From a checkpoint of a small transformer trained on Wikipedia.
Architecture: RMSNorm before each block, rotary positions.
MLP neurons of a small language model. Each row is named by its layer, matrix (gate and up: input weights) and neuron, and shows model dimensions 624-719. Each number is 50 + 12 x the weight over its row's rms, rounded and kept within 0 to 99. A neuron's up and down rows have the sign that makes its largest values positive.
Before each neuron's rows, "fires on" lists the tokens most often at its 100 highest values on Wikipedia text that the model never trained on. A number after a token or word is its count.

fires on: "\n" 47, " |" 20, ";" 10, "ist" 5, " of" 4
L3.gate213:64 47 57 28 57 49 51 41 64 30 54 72 41 64 39 59 37 39 55 49 61 38 68 36 45 43 58 54 46 63 55 45 53 27 65 71 42 64 75 62 75 52 28 41 37 47 66 50 81 56 58 48 51 67 50 67 51 58 60 69 50 52 42 62 60 32 24 49 52 67 49 45 31 40 48 61 58 57 46 61 42 32 47 77 49 53 35 42 30 61 56 38 41 43 60 49
L3.up213:58 85 56 40 67 55 53 41 66 39 55 44 43 52 66 56 46 72 70 55 58 47 63 43 55 63 46 36 61 43 64 35 45 59 63 51 38 54 44 65 63 49 27 66 48 63 70 32 73 43 59 61 37 32 32 55 63 60 44 48 60 56 34 84 42 48 43 62 60 40 52 49 48 43 57 31 35 51 40 42 55 40 38 57 60 57 57 47 35 59 59 47 51 37 36 38

fires on: "." 39, ")." 17, "Reception" 4, " |" 4
L3.gate827:51 55 29 55 52 46 61 69 37 54 52 59 37 40 47 45 53 46 27 54 79 50 60 51 21 52 34 40 62 43 52 38 64 62 59 51 55 45 55 56 34 71 53 49 60 62 39 38 46 51 57 57 56 30 73 37 60 76 44 50 48 54 44 28 47 64 63 24 39 61 30 56 67 22 56 47 60 41 48 40 35 24 53 38 50 64 56 56 59 44 69 55 42 55 44 52
L3.up827:43 41 52 44 42 61 65 36 41 60 35 62 58 28 22 44 72 36 54 56 36 46 51 51 34 69 47 49 45 52 43 44 51 27 34 56 61 53 56 45 46 70 59 37 58 45 49 60 54 62 57 42 61 52 54 48 34 54 24 55 43 74 48 47 41 54 58 46 38 55 34 43 42 65 48 37 69 44 58 47 41 60 43 74 60 44 59 50 37 60 46 61 40 44 60 48

fires on: " |" 62, "ost" 5
L3.gate1971:55 70 58 59 42 50 42 39 53 41 52 34 36 54 30 45 50 58 52 40 54 71 63 52 31 39 54 55 54 56 47 49 51 36 54 48 36 65 30 70 54 44 63 61 42 55 56 52 37 40 44 32 28 50 37 48 52 57 32 47 53 46 65 49 66 44 52 34 60 41 51 58 34 45 58 29 54 44 23 61 68 33 71 72 44 27 45 48 40 40 70 36 28 50 34 48
L3.up1971:44 39 48 57 45 49 49 49 68 52 51 42 39 41 44 56 51 43 41 62 40 28 43 67 64 50 44 48 63 27 56 40 51 36 42 51 55 40 38 59 50 38 54 38 53 51 53 72 65 46 31 63 61 50 63 68 53 49 60 47 45 60 50 60 69 67 62 46 40 54 54 59 43 78 24 60 59 48 58 52 57 72 43 61 55 44 34 39 58 56 68 34 55 54 73 36

fires on: "," 32, " |" 24, ";" 15, "ings" 6, "g" 4
L3.gate258:58 28 57 56 46 55 53 45 42 50 66 38 49 36 46 55 26 48 41 57 51 45 51 42 52 56 53 35 53 56 54 55 58 44 57 58 35 49 67 67 52 61 51 32 63 49 51 40 60 48 34 52 72 64 42 65 30 56 50 35 58 50 49 37 27 54 45 41 53 35 48 67 29 64 60 39 16 43 60 50 43 65 64 46 44 74 62 49 53 49 66 55 42 39 52 41
L3.up258:51 46 61 35 58 68 56 44 49 51 42 62 80 62 63 57 47 32 56 39 74 48 45 61 36 45 61 42 59 39 35 30 48 55 51 37 58 49 46 48 54 62 66 37 57 64 47 44 52 47 44 47 57 53 41 71 48 53 54 44 60 54 50 34 39 55 34 62 56 49 65 28 42 64 45 40 47 72 67 28 34 36 52 51 42 36 21 71 41 40 70 53 32 46 57 63

fires on: " |" 50, " (" 15, " Ah" 7, " Ge" 4
L3.gate1579:46 53 43 54 53 52 45 45 54 47 50 41 69 30 48 76 59 59 61 52 45 62 49 52 39 45 49 40 74 34 53 49 43 50 59 66 44 54 51 64 49 48 51 48 20 61 42 56 43 49 73 52 43 47 60 47 43 56 46 43 44 31 54 50 43 47 42 50 43 38 44 47 36 51 63 60 49 37 57 40 53 44 38 48 63 45 31 60 58 41 48 02 34 29 50 49
L3.up1579:58 56 49 55 42 44 48 48 65 44 56 44 53 37 65 58 43 49 64 42 42 45 45 65 43 59 63 31 79 45 43 51 39 27 62 63 38 46 78 49 63 55 59 42 29 52 42 41 32 28 49 42 26 43 62 56 54 47 17 37 30 55 50 45 30 56 42 39 53 44 34 65 44 45 67 55 52 28 67 49 48 37 55 33 50 36 52 41 34 56 53 65 70 26 59 48

fires on: "." 54, "o" 9, "ing" 7, "ouse" 5, "," 4
L3.gate1531:46 51 46 58 55 58 65 43 73 47 43 44 32 26 51 59 38 48 63 18 36 35 35 49 58 61 49 33 48 31 68 45 51 77 55 58 48 65 51 56 46 56 50 34 57 20 46 36 45 51 31 56 47 45 69 50 48 73 62 71 34 61 62 30 58 46 56 54 48 78 57 82 57 45 52 51 53 51 56 42 38 41 64 37 63 39 45 41 41 35 47 29 50 59 63 36
L3.up1531:36 39 36 40 69 46 66 49 43 19 54 61 63 40 56 63 39 32 58 37 57 40 65 54 56 48 47 54 27 51 63 41 54 47 38 49 42 39 71 44 58 43 53 80 54 43 61 57 55 54 37 47 56 44 70 66 45 60 55 42 44 51 61 59 44 43 55 51 72 47 38 55 69 64 70 53 50 38 48 58 77 67 50 41 56 37 67 64 36 76 50 48 44 54 48 48

fires on: " |" 37, "year" 16, ";" 11, " Oct" 6, "es" 4, "–" 4
L3.gate1829:45 54 40 66 40 51 35 62 81 51 28 41 27 46 54 49 70 46 52 49 56 31 52 46 29 47 69 60 54 52 55 35 50 42 63 61 64 52 38 71 51 81 39 65 43 55 28 38 52 69 58 53 55 65 55 57 35 59 56 58 34 35 61 40 52 33 54 41 74 40 38 67 63 35 66 56 32 57 62 38 54 45 57 61 79 56 36 49 45 50 49 40 45 41 55 35
L3.up1829:40 45 48 50 54 55 38 58 62 43 54 28 36 43 53 52 50 52 45 57 57 44 56 49 20 36 59 92 71 64 59 56 57 48 44 60 40 60 69 60 34 64 46 68 35 23 63 58 53 66 46 62 39 49 61 50 48 67 35 43 43 58 41 46 48 70 45 35 62 42 53 61 53 60 63 51 51 47 58 68 51 49 44 46 50 68 36 39 53 55 52 50 46 51 38 60

fires on: " \"" 22, "s" 9, "E" 7, " 2000" 5, "G" 5, "I" 4
L3.gate903:47 38 53 53 61 35 59 76 39 46 38 45 59 38 57 46 47 45 49 68 52 43 44 42 49 39 56 38 54 36 44 10 60 49 59 70 69 38 43 55 52 60 45 67 44 46 34 47 50 40 54 52 46 52 60 44 39 43 94 47 57 49 38 42 40 52 38 46 75 39 48 58 46 79 42 60 50 57 41 42 62 33 49 57 57 48 59 37 43 55 40 48 50 49 43 49
L3.up903:43 46 47 47 68 57 49 58 43 49 52 59 53 49 46 46 36 52 64 67 60 23 39 50 62 22 29 45 28 56 44 29 46 59 66 38 56 71 47 47 28 55 67 66 36 45 52 62 51 55 56 36 42 41 39 67 44 53 69 59 55 38 68 43 40 31 49 44 43 31 57 49 37 47 72 65 50 47 43 42 55 37 46 24 42 35 46 41 47 47 64 31 42 32 55 36

fires on: "es" 15, "mer" 14, "l" 7, "er" 6, " Walter" 6, " rain" 6
L3.gate1908:39 42 60 61 57 60 48 52 54 37 53 46 41 44 30 69 52 53 57 52 41 46 62 41 45 56 46 66 55 24 98 44 59 60 41 44 56 27 48 49 68 60 57 42 79 42 46 54 47 33 58 55 50 43 55 36 40 59 46 49 63 60 71 63 57 46 47 43 50 45 56 60 56 48 53 61 40 63 71 60 69 42 45 59 51 44 39 61 39 66 48 36 40 57 36 71
L3.up1908:52 89 56 45 45 48 41 29 64 18 33 42 50 37 51 47 62 56 52 41 32 34 57 59 51 59 52 37 51 40 55 43 57 47 35 58 46 49 68 52 64 41 64 65 47 27 57 33 55 78 39 67 50 42 55 52 57 66 48 60 52 56 40 47 28 36 52 73 65 47 58 52 53 52 52 23 48 72 40 59 40 35 37 44 54 36 53 61 55 51 42 47 60 53 48 39

fires on: " |" 28, "\n" 18, "id" 14, "D" 11, "wer" 4
L3.gate1191:53 61 52 57 33 39 63 46 67 49 13 45 38 48 53 63 43 42 65 47 50 63 75 23 54 29 55 44 54 42 55 31 55 43 49 62 53 63 55 46 45 61 36 55 45 53 47 42 49 38 66 54 47 34 42 40 73 52 59 36 54 32 36 42 52 49 50 39 43 44 38 62 43 48 43 35 32 51 39 74 38 56 27 57 34 56 28 50 50 59 33 48 50 47 58 38
L3.up1191:46 74 33 48 38 43 50 51 41 51 28 34 67 45 38 49 47 35 48 48 54 38 63 69 51 44 45 44 59 57 31 38 59 43 27 81 54 71 39 33 54 48 50 42 23 62 61 60 51 62 50 44 32 56 33 41 42 49 30 47 71 46 50 63 44 67 49 47 28 44 47 48 53 48 51 55 55 59 49 33 44 35 54 40 43 46 64 47 50 63 54 32 71 53 55 35

fires on: " |" 52, "en" 8
L3.gate1703:44 58 47 40 32 37 57 55 52 42 48 21 59 52 45 48 40 61 48 50 30 56 51 54 66 49 50 67 66 71 44 45 51 48 48 44 51 47 41 70 48 46 28 45 54 50 38 41 27 39 62 35 45 48 37 54 46 68 54 41 68 54 51 69 25 59 44 45 23 55 50 52 69 24 57 44 59 39 39 40 55 61 49 41 68 57 55 59 64 41 61 45 19 41 56 58
L3.up1703:50 52 40 52 45 48 27 43 46 48 50 45 60 48 43 44 31 58 47 69 61 65 65 58 43 52 32 62 58 62 50 53 39 59 71 70 48 68 38 36 43 64 20 39 32 59 59 40 52 59 40 44 56 51 33 43 49 44 41 59 53 46 63 44 47 46 46 56 48 58 37 58 51 49 62 63 48 59 55 46 52 62 50 38 47 65 42 44 43 46 69 28 74 48 56 51

fires on: " |" 66, "|" 9, "ik" 6
L3.gate220:42 60 33 40 68 45 57 57 47 45 48 50 56 62 41 64 44 49 45 74 62 45 59 47 49 41 49 53 67 57 52 52 50 38 58 57 51 74 51 50 58 59 49 35 54 36 43 41 55 51 55 41 51 61 68 45 53 62 59 37 57 40 59 47 50 50 67 50 73 31 53 60 51 60 62 62 52 48 67 57 45 83 82 26 58 61 54 67 47 44 46 49 75 23 57 30
L3.up220:46 55 48 51 39 39 53 50 34 31 54 67 62 60 66 46 42 43 44 46 74 44 66 78 30 57 27 56 54 50 72 50 31 32 34 35 45 54 46 44 55 63 50 09 54 41 44 49 58 56 39 43 57 77 54 42 57 44 41 75 73 36 32 36 59 32 46 43 73 51 68 56 59 48 32 44 48 58 41 36 64 36 47 60 30 44 50 54 59 46 58 61 48 35 31 48

fires on: "C" 21, "ong" 12, " met" 12, "st" 11, "ow" 5, "ost" 5
L3.gate1242:47 54 46 58 55 47 48 52 44 51 54 47 29 30 57 53 65 43 49 50 57 76 37 55 39 47 62 63 33 74 38 45 64 37 49 24 29 36 39 61 29 51 48 31 50 55 63 49 60 31 44 51 54 47 58 44 51 54 48 56 55 55 37 43 67 77 54 48 26 41 55 79 46 44 48 63 35 33 40 76 43 53 56 47 50 56 43 52 56 48 63 48 48 47 50 66
L3.up1242:54 47 61 59 57 50 64 31 54 69 53 36 50 39 40 48 28 54 48 65 65 47 47 76 22 54 29 39 57 23 62 50 61 66 63 43 39 47 33 62 58 48 61 68 46 68 64 75 69 62 29 71 54 30 57 39 32 60 75 66 65 57 43 37 83 36 63 33 43 68 65 45 80 84 50 41 29 48 40 80 38 48 30 49 52 58 49 54 54 63 57 50 67 49 65 37

fires on: " most" 16, " some" 14, " many" 13, "and" 6, " particularly" 6, " Some" 6
L3.gate1192:62 37 49 48 54 52 55 21 62 33 46 62 61 29 39 37 61 36 51 61 60 49 55 58 14 25 52 44 71 59 35 30 48 55 50 56 52 43 40 58 61 57 50 52 37 65 37 60 50 52 50 39 63 39 44 45 48 58 52 43 47 61 55 50 34 38 47 40 47 60 68 51 36 76 37 60 32 53 32 66 43 53 43 60 56 53 44 60 50 44 59 41 40 48 55 37
L3.up1192:54 49 48 52 58 35 56 58 49 39 42 64 32 38 51 46 58 43 23 49 55 67 51 58 28 41 53 50 59 44 51 46 44 52 50 36 31 45 37 32 39 31 64 54 46 42 66 67 38 31 45 51 58 48 43 56 42 27 76 54 55 52 48 53 69 46 66 51 26 54 50 53 48 37 44 55 45 50 46 50 48 68 36 64 80 43 57 56 63 69 43 63 46 50 52 49

fires on: " |" 33, " The" 11, "The" 8, " support" 6, "y" 4
L3.gate1722:46 49 36 63 51 51 48 62 41 54 41 22 61 47 62 58 55 52 50 44 55 60 33 40 57 41 47 46 38 34 64 53 79 30 50 45 76 48 54 45 58 42 43 49 40 28 51 56 53 42 63 43 51 47 41 62 49 37 57 40 79 29 58 37 54 60 49 46 35 45 63 66 60 52 40 52 61 56 32 53 58 50 78 77 47 45 45 45 71 39 40 29 65 45 62 47
L3.up1722:43 50 71 45 42 51 40 51 60 55 48 31 35 46 63 43 41 64 31 45 68 49 48 46 37 58 41 36 48 42 51 69 55 51 52 26 52 37 50 66 55 47 43 43 46 39 59 61 33 35 63 46 62 42 49 64 32 52 25 53 52 64 59 37 61 67 52 57 25 58 37 57 62 69 31 42 34 27 29 44 51 50 49 46 43 39 46 50 62 69 53 60 58 50 52 45

fires on: " |" 42, ")," 12, "," 8, "000" 5
L3.gate569:76 31 56 77 55 54 58 71 53 64 66 59 51 52 53 33 70 70 72 54 61 49 43 25 34 58 40 53 25 50 58 40 64 56 51 44 55 57 51 54 51 50 38 57 52 64 43 49 66 27 47 39 36 45 47 64 44 53 56 45 57 45 40 54 57 50 46 41 39 58 46 58 71 55 54 33 49 27 45 36 37 56 37 43 70 31 37 48 64 70 59 70 29 41 54 49
L3.up569:72 29 45 36 54 50 48 57 56 45 17 60 71 56 51 46 43 53 54 45 59 59 45 52 43 25 48 49 45 57 41 37 58 54 63 61 38 34 43 70 62 49 51 70 37 63 63 66 47 45 68 49 63 41 41 61 42 46 64 39 72 25 58 80 26 60 41 53 46 41 57 44 56 54 61 29 53 53 39 38 43 34 38 56 53 38 40 38 51 55 52 46 41 51 67 53

fires on: "en" 27, "un" 17, "up" 7, "uk" 6, "over" 4, "ir" 4
L3.gate1563:55 55 28 57 65 55 43 60 36 49 50 37 42 38 58 59 49 84 55 50 45 42 57 55 61 42 41 53 30 38 70 50 45 51 53 53 62 47 61 45 53 61 31 51 52 41 46 35 30 74 42 42 64 44 50 39 58 47 33 46 63 40 42 57 56 60 50 62 22 46 64 49 54 42 48 64 54 50 66 52 53 52 54 81 65 33 29 44 39 37 42 50 62 59 73 57
L3.up1563:48 51 36 65 43 30 47 52 52 50 82 63 57 42 76 44 69 31 59 57 42 47 55 47 40 66 53 45 58 42 22 52 72 29 42 43 55 17 35 21 58 48 38 72 72 65 52 41 59 49 48 55 62 51 58 31 64 38 62 26 36 44 34 38 36 79 50 43 55 50 33 59 52 68 33 58 38 36 48 38 58 69 51 60 50 45 43 45 48 65 37 47 36 42 51 52

fires on: " |" 40, "|" 8, "eration" 6, "unch" 5, ";" 4
L3.gate647:27 83 55 58 46 35 63 43 74 35 71 63 47 72 55 61 55 43 57 56 28 41 40 28 35 48 62 79 36 51 42 32 59 47 55 28 65 71 54 60 65 53 43 28 47 52 47 70 69 75 35 40 36 61 43 51 71 56 55 66 51 30 48 46 41 18 46 69 71 57 64 52 60 52 51 50 43 53 67 59 56 48 31 37 66 47 18 52 23 43 66 37 39 49 50 63
L3.up647:60 67 36 30 54 57 65 56 58 82 63 60 38 48 68 38 38 44 66 51 62 43 56 41 30 38 52 58 45 52 53 48 40 42 35 57 45 56 75 58 41 46 44 47 52 51 46 51 55 51 26 38 30 42 46 54 56 36 54 33 71 61 52 58 46 68 34 59 67 40 44 52 49 46 63 58 24 34 63 44 61 37 66 42 41 28 39 33 28 42 51 57 45 54 43 69

fires on: " (−" 15, ":" 15, " Qu" 8, "ame" 7, " qu" 5
L3.gate809:53 79 68 63 49 37 63 50 30 61 54 57 48 58 67 46 47 62 44 68 67 47 64 41 19 48 53 54 41 64 56 61 55 51 70 55 67 55 48 61 30 54 44 50 31 52 28 55 53 49 61 12 46 43 61 47 38 45 60 43 57 57 59 60 55 60 40 40 72 60 73 63 41 58 45 43 35 53 35 45 51 43 49 31 40 53 48 46 40 43 55 39 56 54 54 55
L3.up809:47 48 56 49 54 54 48 44 48 35 68 44 46 61 75 41 67 70 52 25 50 47 35 60 26 75 69 43 45 25 66 57 46 62 52 45 56 38 65 41 48 54 72 46 49 31 42 61 37 49 51 35 30 36 64 50 77 50 39 52 55 42 58 53 46 23 65 52 62 43 67 50 52 57 42 31 36 62 37 42 59 54 37 51 72 43 61 47 31 53 52 70 47 59 38 59

fires on: "-" 19, " (" 16, " by" 9, ":" 6, " over" 6, "—" 5
L3.gate1427:64 32 51 61 62 52 42 57 56 36 45 77 46 35 52 38 46 47 61 26 53 75 45 39 40 44 41 54 65 56 26 39 49 38 46 46 58 54 39 62 34 51 45 58 57 45 61 43 54 40 29 47 61 49 39 57 48 42 64 30 58 63 70 29 46 20 43 68 72 52 60 60 43 35 37 36 61 40 69 44 56 30 40 40 60 64 49 45 30 67 59 29 62 65 63 46
L3.up1427:34 37 67 55 49 47 42 50 38 38 61 52 32 53 34 55 42 35 37 41 47 29 59 66 59 75 49 44 59 51 42 51 47 52 50 48 51 62 44 62 48 32 68 54 40 55 64 49 61 68 49 65 59 57 48 76 51 55 42 47 35 58 55 49 49 56 61 47 32 34 64 73 32 57 41 37 37 53 38 62 20 47 47 39 39 58 48 46 45 40 53 30 40 38 65 43

fires on: " /" 34, " (" 8, "ater" 7, "–" 6, " wide" 5
L3.gate1715:32 66 39 36 34 56 49 66 42 58 39 59 48 48 83 45 55 60 47 55 55 37 40 63 22 36 58 57 68 41 80 31 55 56 53 79 58 56 39 60 32 41 49 29 51 48 38 40 70 62 46 52 53 68 32 37 40 68 55 70 38 56 53 58 58 56 45 28 50 65 62 74 54 34 55 66 74 59 65 40 72 57 62 54 51 48 60 34 47 50 59 44 69 52 66 48
L3.up1715:64 58 57 63 43 64 41 57 66 42 53 46 58 32 62 58 56 35 59 61 35 52 55 75 36 40 61 60 58 52 28 58 73 42 36 45 35 55 81 65 43 39 75 42 63 46 56 57 57 67 57 48 59 48 65 50 50 60 43 56 62 66 45 38 49 46 40 55 71 69 52 50 60 58 50 36 36 41 35 54 33 69 61 44 43 64 46 37 61 74 41 57 53 58 47 36

fires on: "es" 38, "ves" 13, "res" 8, "ce" 6, "re" 5
L3.gate1154:39 71 53 33 44 57 56 48 36 55 51 17 45 48 38 58 44 50 50 45 42 44 54 50 53 48 32 52 50 34 54 58 68 50 58 50 60 48 44 55 57 62 67 73 39 43 53 70 63 62 41 44 33 54 62 34 31 58 60 61 59 42 63 48 44 34 31 53 55 46 60 72 47 42 42 40 59 62 55 61 49 62 66 58 45 57 48 62 43 32 65 57 44 60 45 32
L3.up1154:42 56 47 45 56 38 37 38 50 49 49 50 40 51 45 36 41 54 51 41 45 53 61 54 34 36 53 41 47 47 42 49 53 38 67 74 51 34 48 54 44 44 44 63 54 61 59 38 61 28 55 50 52 43 58 60 27 48 25 60 51 57 48 47 29 67 64 37 47 47 31 52 51 49 50 52 58 47 46 48 57 60 39 64 54 64 53 53 52 53 32 65 39 55 59 48

fires on: " |" 35, ";" 10, "ct" 8, "ik" 6, "CH" 4
L3.gate1750:42 64 54 50 57 31 46 52 62 46 48 41 51 46 46 56 41 34 59 25 64 56 58 50 49 53 56 83 71 46 41 59 63 52 39 38 50 43 42 47 66 49 56 40 52 60 34 33 64 74 60 38 26 27 38 41 66 54 62 45 51 51 60 48 55 46 55 44 52 57 60 55 54 47 65 34 65 47 49 57 45 48 80 30 50 51 33 32 44 61 47 49 43 38 59 26
L3.up1750:40 64 45 41 44 34 50 49 56 44 45 37 55 70 49 59 55 49 79 35 44 56 64 60 62 50 20 61 57 44 45 61 26 38 50 45 43 66 59 27 39 54 42 54 37 24 52 58 60 38 42 20 44 60 64 45 54 57 60 45 49 69 51 49 49 53 38 33 34 61 57 56 62 50 44 41 55 43 76 45 37 50 51 38 28 45 57 57 56 60 50 41 53 26 31 46

fires on: "ing" 29, "in" 17, " with" 6, "ings" 4, "ating" 4
L3.gate665:37 45 39 46 38 49 32 48 69 49 45 53 57 45 51 42 59 67 47 46 49 46 64 29 50 52 63 56 36 32 85 43 57 55 56 39 73 44 61 38 45 36 39 65 77 60 34 49 49 63 70 73 49 49 32 42 42 63 55 50 40 63 50 68 55 50 65 77 41 64 58 60 61 66 42 50 70 39 69 54 54 77 61 54 23 73 53 59 46 26 53 27 49 35 53 54
L3.up665:44 41 50 35 81 62 40 65 54 53 53 57 25 40 51 51 20 63 46 45 68 48 41 20 37 60 62 53 26 53 69 47 30 38 51 58 73 50 48 73 63 56 65 70 50 63 72 56 58 28 53 45 32 42 50 56 44 53 67 63 28 45 66 19 52 23 34 39 42 70 75 35 52 29 49 45 37 40 66 61 51 55 52 51 59 37 37 44 61 68 47 66 44 56 37 46

fires on: "." 44, " |" 10, "ung" 4, "of" 4, "i" 4
L3.gate732:41 52 34 55 61 63 41 52 57 56 64 47 48 52 65 57 54 61 60 48 42 38 51 27 45 38 43 34 55 39 63 22 45 36 49 42 62 43 30 61 52 72 52 64 51 36 63 57 43 48 43 31 21 53 64 67 62 64 34 36 67 42 36 63 45 38 63 47 49 29 50 32 44 36 48 38 44 42 45 45 68 19 44 34 55 57 47 69 53 50 48 53 34 48 71 55
L3.up732:38 62 37 36 59 40 72 28 28 38 56 52 48 47 55 54 46 55 47 41 49 52 45 61 45 66 65 56 46 44 58 46 57 49 35 40 51 69 37 63 69 53 47 36 60 52 59 49 33 37 53 51 40 29 32 36 47 70 41 50 44 51 51 44 51 74 70 53 22 55 42 69 40 44 59 64 57 37 81 63 47 34 58 72 56 49 39 33 53 43 17 47 29 46 71 68

fires on: " much" 18, "ely" 16, "%" 13, "ly" 6, "ably" 5, "ently" 5
L3.gate700:35 57 39 50 54 52 43 43 39 47 55 62 45 57 52 40 58 69 56 44 63 42 52 51 42 46 63 44 56 64 66 35 52 60 75 43 67 46 53 65 61 54 51 74 46 09 36 50 65 42 26 58 59 44 37 53 49 53 44 62 59 39 80 47 44 52 47 36 61 70 61 60 26 42 43 32 38 36 54 39 43 47 34 53 58 34 53 36 58 76 56 52 43 48 49 30
L3.up700:48 61 27 47 71 61 57 40 45 38 73 57 49 34 59 38 53 46 51 44 55 47 60 63 55 44 55 51 41 46 53 46 59 63 59 55 35 57 60 32 40 66 45 64 53 48 43 57 33 52 32 64 48 59 47 24 70 48 44 39 57 43 41 44 48 57 55 49 46 31 48 49 54 51 49 54 69 33 31 58 59 32 50 52 51 51 50 42 37 70 64 47 34 68 41 31

fires on: ";" 52, "ing" 16, "ak" 5
L3.gate319:53 59 65 41 52 38 63 50 77 52 76 59 56 50 59 43 47 49 70 45 42 26 44 32 34 60 49 46 46 62 50 21 42 61 47 65 40 58 47 60 43 42 34 59 71 48 51 50 46 52 75 45 49 41 43 43 47 47 49 75 78 55 32 47 33 48 38 56 42 36 70 75 45 60 43 47 39 55 48 41 41 62 53 53 58 42 60 42 34 58 50 40 52 32 59 49
L3.up319:36 57 57 41 57 67 45 57 58 51 47 71 33 57 48 59 55 54 71 46 61 54 34 80 59 60 46 69 50 29 72 71 54 57 60 37 49 45 34 49 48 50 50 32 70 31 42 50 72 42 53 51 67 62 58 33 49 64 46 49 45 56 46 43 64 49 62 66 54 34 46 46 51 45 41 63 58 63 57 44 39 54 57 39 86 54 65 49 52 55 70 61 52 56 63 45

fires on: " |" 67
L3.gate1575:53 50 31 53 42 27 51 62 54 42 46 43 66 27 42 50 33 43 58 32 60 53 63 51 39 33 38 36 51 53 47 34 58 57 48 51 52 50 46 43 45 55 43 53 49 61 61 34 43 53 58 49 21 56 60 39 43 54 38 31 70 38 45 41 23 50 64 44 33 65 39 64 54 64 46 32 47 53 64 45 48 63 37 52 50 35 31 52 47 42 41 43 39 37 48 36
L3.up1575:39 47 49 49 50 55 55 31 53 57 64 56 69 36 57 64 44 43 77 54 64 61 44 46 51 40 51 39 41 47 44 59 44 66 59 55 42 50 58 46 37 57 47 48 34 27 57 28 38 69 81 23 51 51 51 46 44 16 41 46 38 48 52 41 56 55 28 47 45 59 65 48 53 39 56 46 52 60 43 45 59 42 51 42 43 45 36 49 36 55 42 34 49 48 71 52

fires on: ":" 68, " →" 10, "–:" 9, " (" 5
L3.gate789:50 46 58 39 58 41 55 49 48 42 38 60 50 34 53 50 49 48 60 49 36 42 49 34 30 51 37 55 44 33 49 57 58 39 55 39 49 32 30 51 29 26 57 56 64 60 46 42 50 73 53 43 61 48 54 39 55 63 34 43 54 45 58 42 41 30 57 55 63 61 48 62 45 45 52 30 51 22 58 50 40 56 38 32 48 47 67 50 55 42 41 26 34 57 59 53
L3.up789:66 52 73 67 56 33 48 53 60 61 25 59 44 71 42 55 41 61 50 59 50 54 48 37 41 41 39 55 55 52 39 31 49 50 40 48 53 53 59 73 34 46 39 47 45 67 39 58 46 44 60 46 45 69 49 50 61 47 39 42 52 36 60 51 69 54 45 48 63 53 62 57 51 09 55 36 35 49 54 81 41 39 64 37 44 70 72 38 43 49 61 64 68 31 45 42

fires on: "." 21, "n" 8, "ab" 6, "ark" 5, "ad" 5, "ing" 5
L3.gate1937:28 39 69 55 49 50 51 46 58 48 75 51 65 72 66 68 24 71 39 54 38 68 48 44 57 44 44 74 46 59 66 55 47 57 77 49 39 36 50 77 59 54 54 32 46 60 48 62 42 34 64 50 38 73 32 43 53 50 58 42 53 46 46 68 30 66 27 59 50 39 56 64 52 46 72 26 14 35 56 24 50 66 57 32 62 42 49 43 71 51 33 34 62 50 49 83
L3.up1937:36 50 50 54 47 38 46 29 63 60 57 51 49 69 08 67 41 51 31 43 62 41 33 50 57 42 73 57 79 42 48 65 57 37 57 39 38 27 40 49 42 58 63 62 68 66 56 45 79 72 32 53 52 39 39 57 59 57 62 41 48 54 49 46 39 54 56 48 65 33 65 38 53 64 67 65 36 48 73 62 45 43 57 33 68 66 46 45 59 40 61 59 73 34 49 56

fires on: "en" 59, "ren" 9, "hen" 7, "pen" 4
L3.gate1839:48 40 45 51 62 53 57 64 66 70 54 74 53 39 50 54 61 37 60 49 67 35 32 49 42 48 52 43 44 55 61 53 55 68 41 38 69 29 35 69 48 45 41 47 50 50 47 59 60 61 75 55 58 48 59 47 51 63 45 69 40 43 42 65 65 77 52 58 65 64 29 52 48 65 57 56 38 54 54 55 34 49 62 77 57 59 39 48 45 32 52 50 37 52 31 43
L3.up1839:58 73 43 55 46 44 40 48 52 47 43 47 38 37 54 62 49 56 68 41 55 59 60 74 52 54 40 70 24 34 26 50 50 38 39 41 49 54 68 31 42 61 61 73 44 47 60 46 54 38 44 65 53 54 44 38 70 51 37 48 46 54 49 59 28 52 36 77 27 51 49 57 25 56 74 39 58 53 35 51 62 57 67 40 39 28 42 31 57 34 47 53 71 37 54 45

fires on: " up" 24, "ay" 20, " down" 9, " Down" 6, " Up" 6
L3.gate206:46 20 73 44 39 36 49 55 40 50 45 57 54 71 76 47 34 56 51 60 39 33 36 44 58 66 77 48 35 47 60 31 56 48 45 43 34 34 45 71 51 52 47 40 84 55 50 45 61 38 40 68 41 62 56 59 65 39 57 50 35 46 45 57 44 58 63 45 20 57 74 56 58 70 43 59 39 51 46 27 60 44 62 53 33 42 57 62 45 64 41 36 39 42 53 48
L3.up206:66 62 67 40 55 66 36 29 61 40 56 65 29 64 49 47 53 56 54 66 56 36 27 68 64 55 36 60 55 44 41 34 48 56 50 51 48 47 64 43 62 37 57 53 69 54 56 44 48 41 36 33 52 50 53 71 51 48 31 56 60 55 63 51 46 37 68 61 66 49 49 66 29 57 37 35 49 32 41 53 44 43 61 47 72 44 63 49 48 51 52 48 71 57 73 48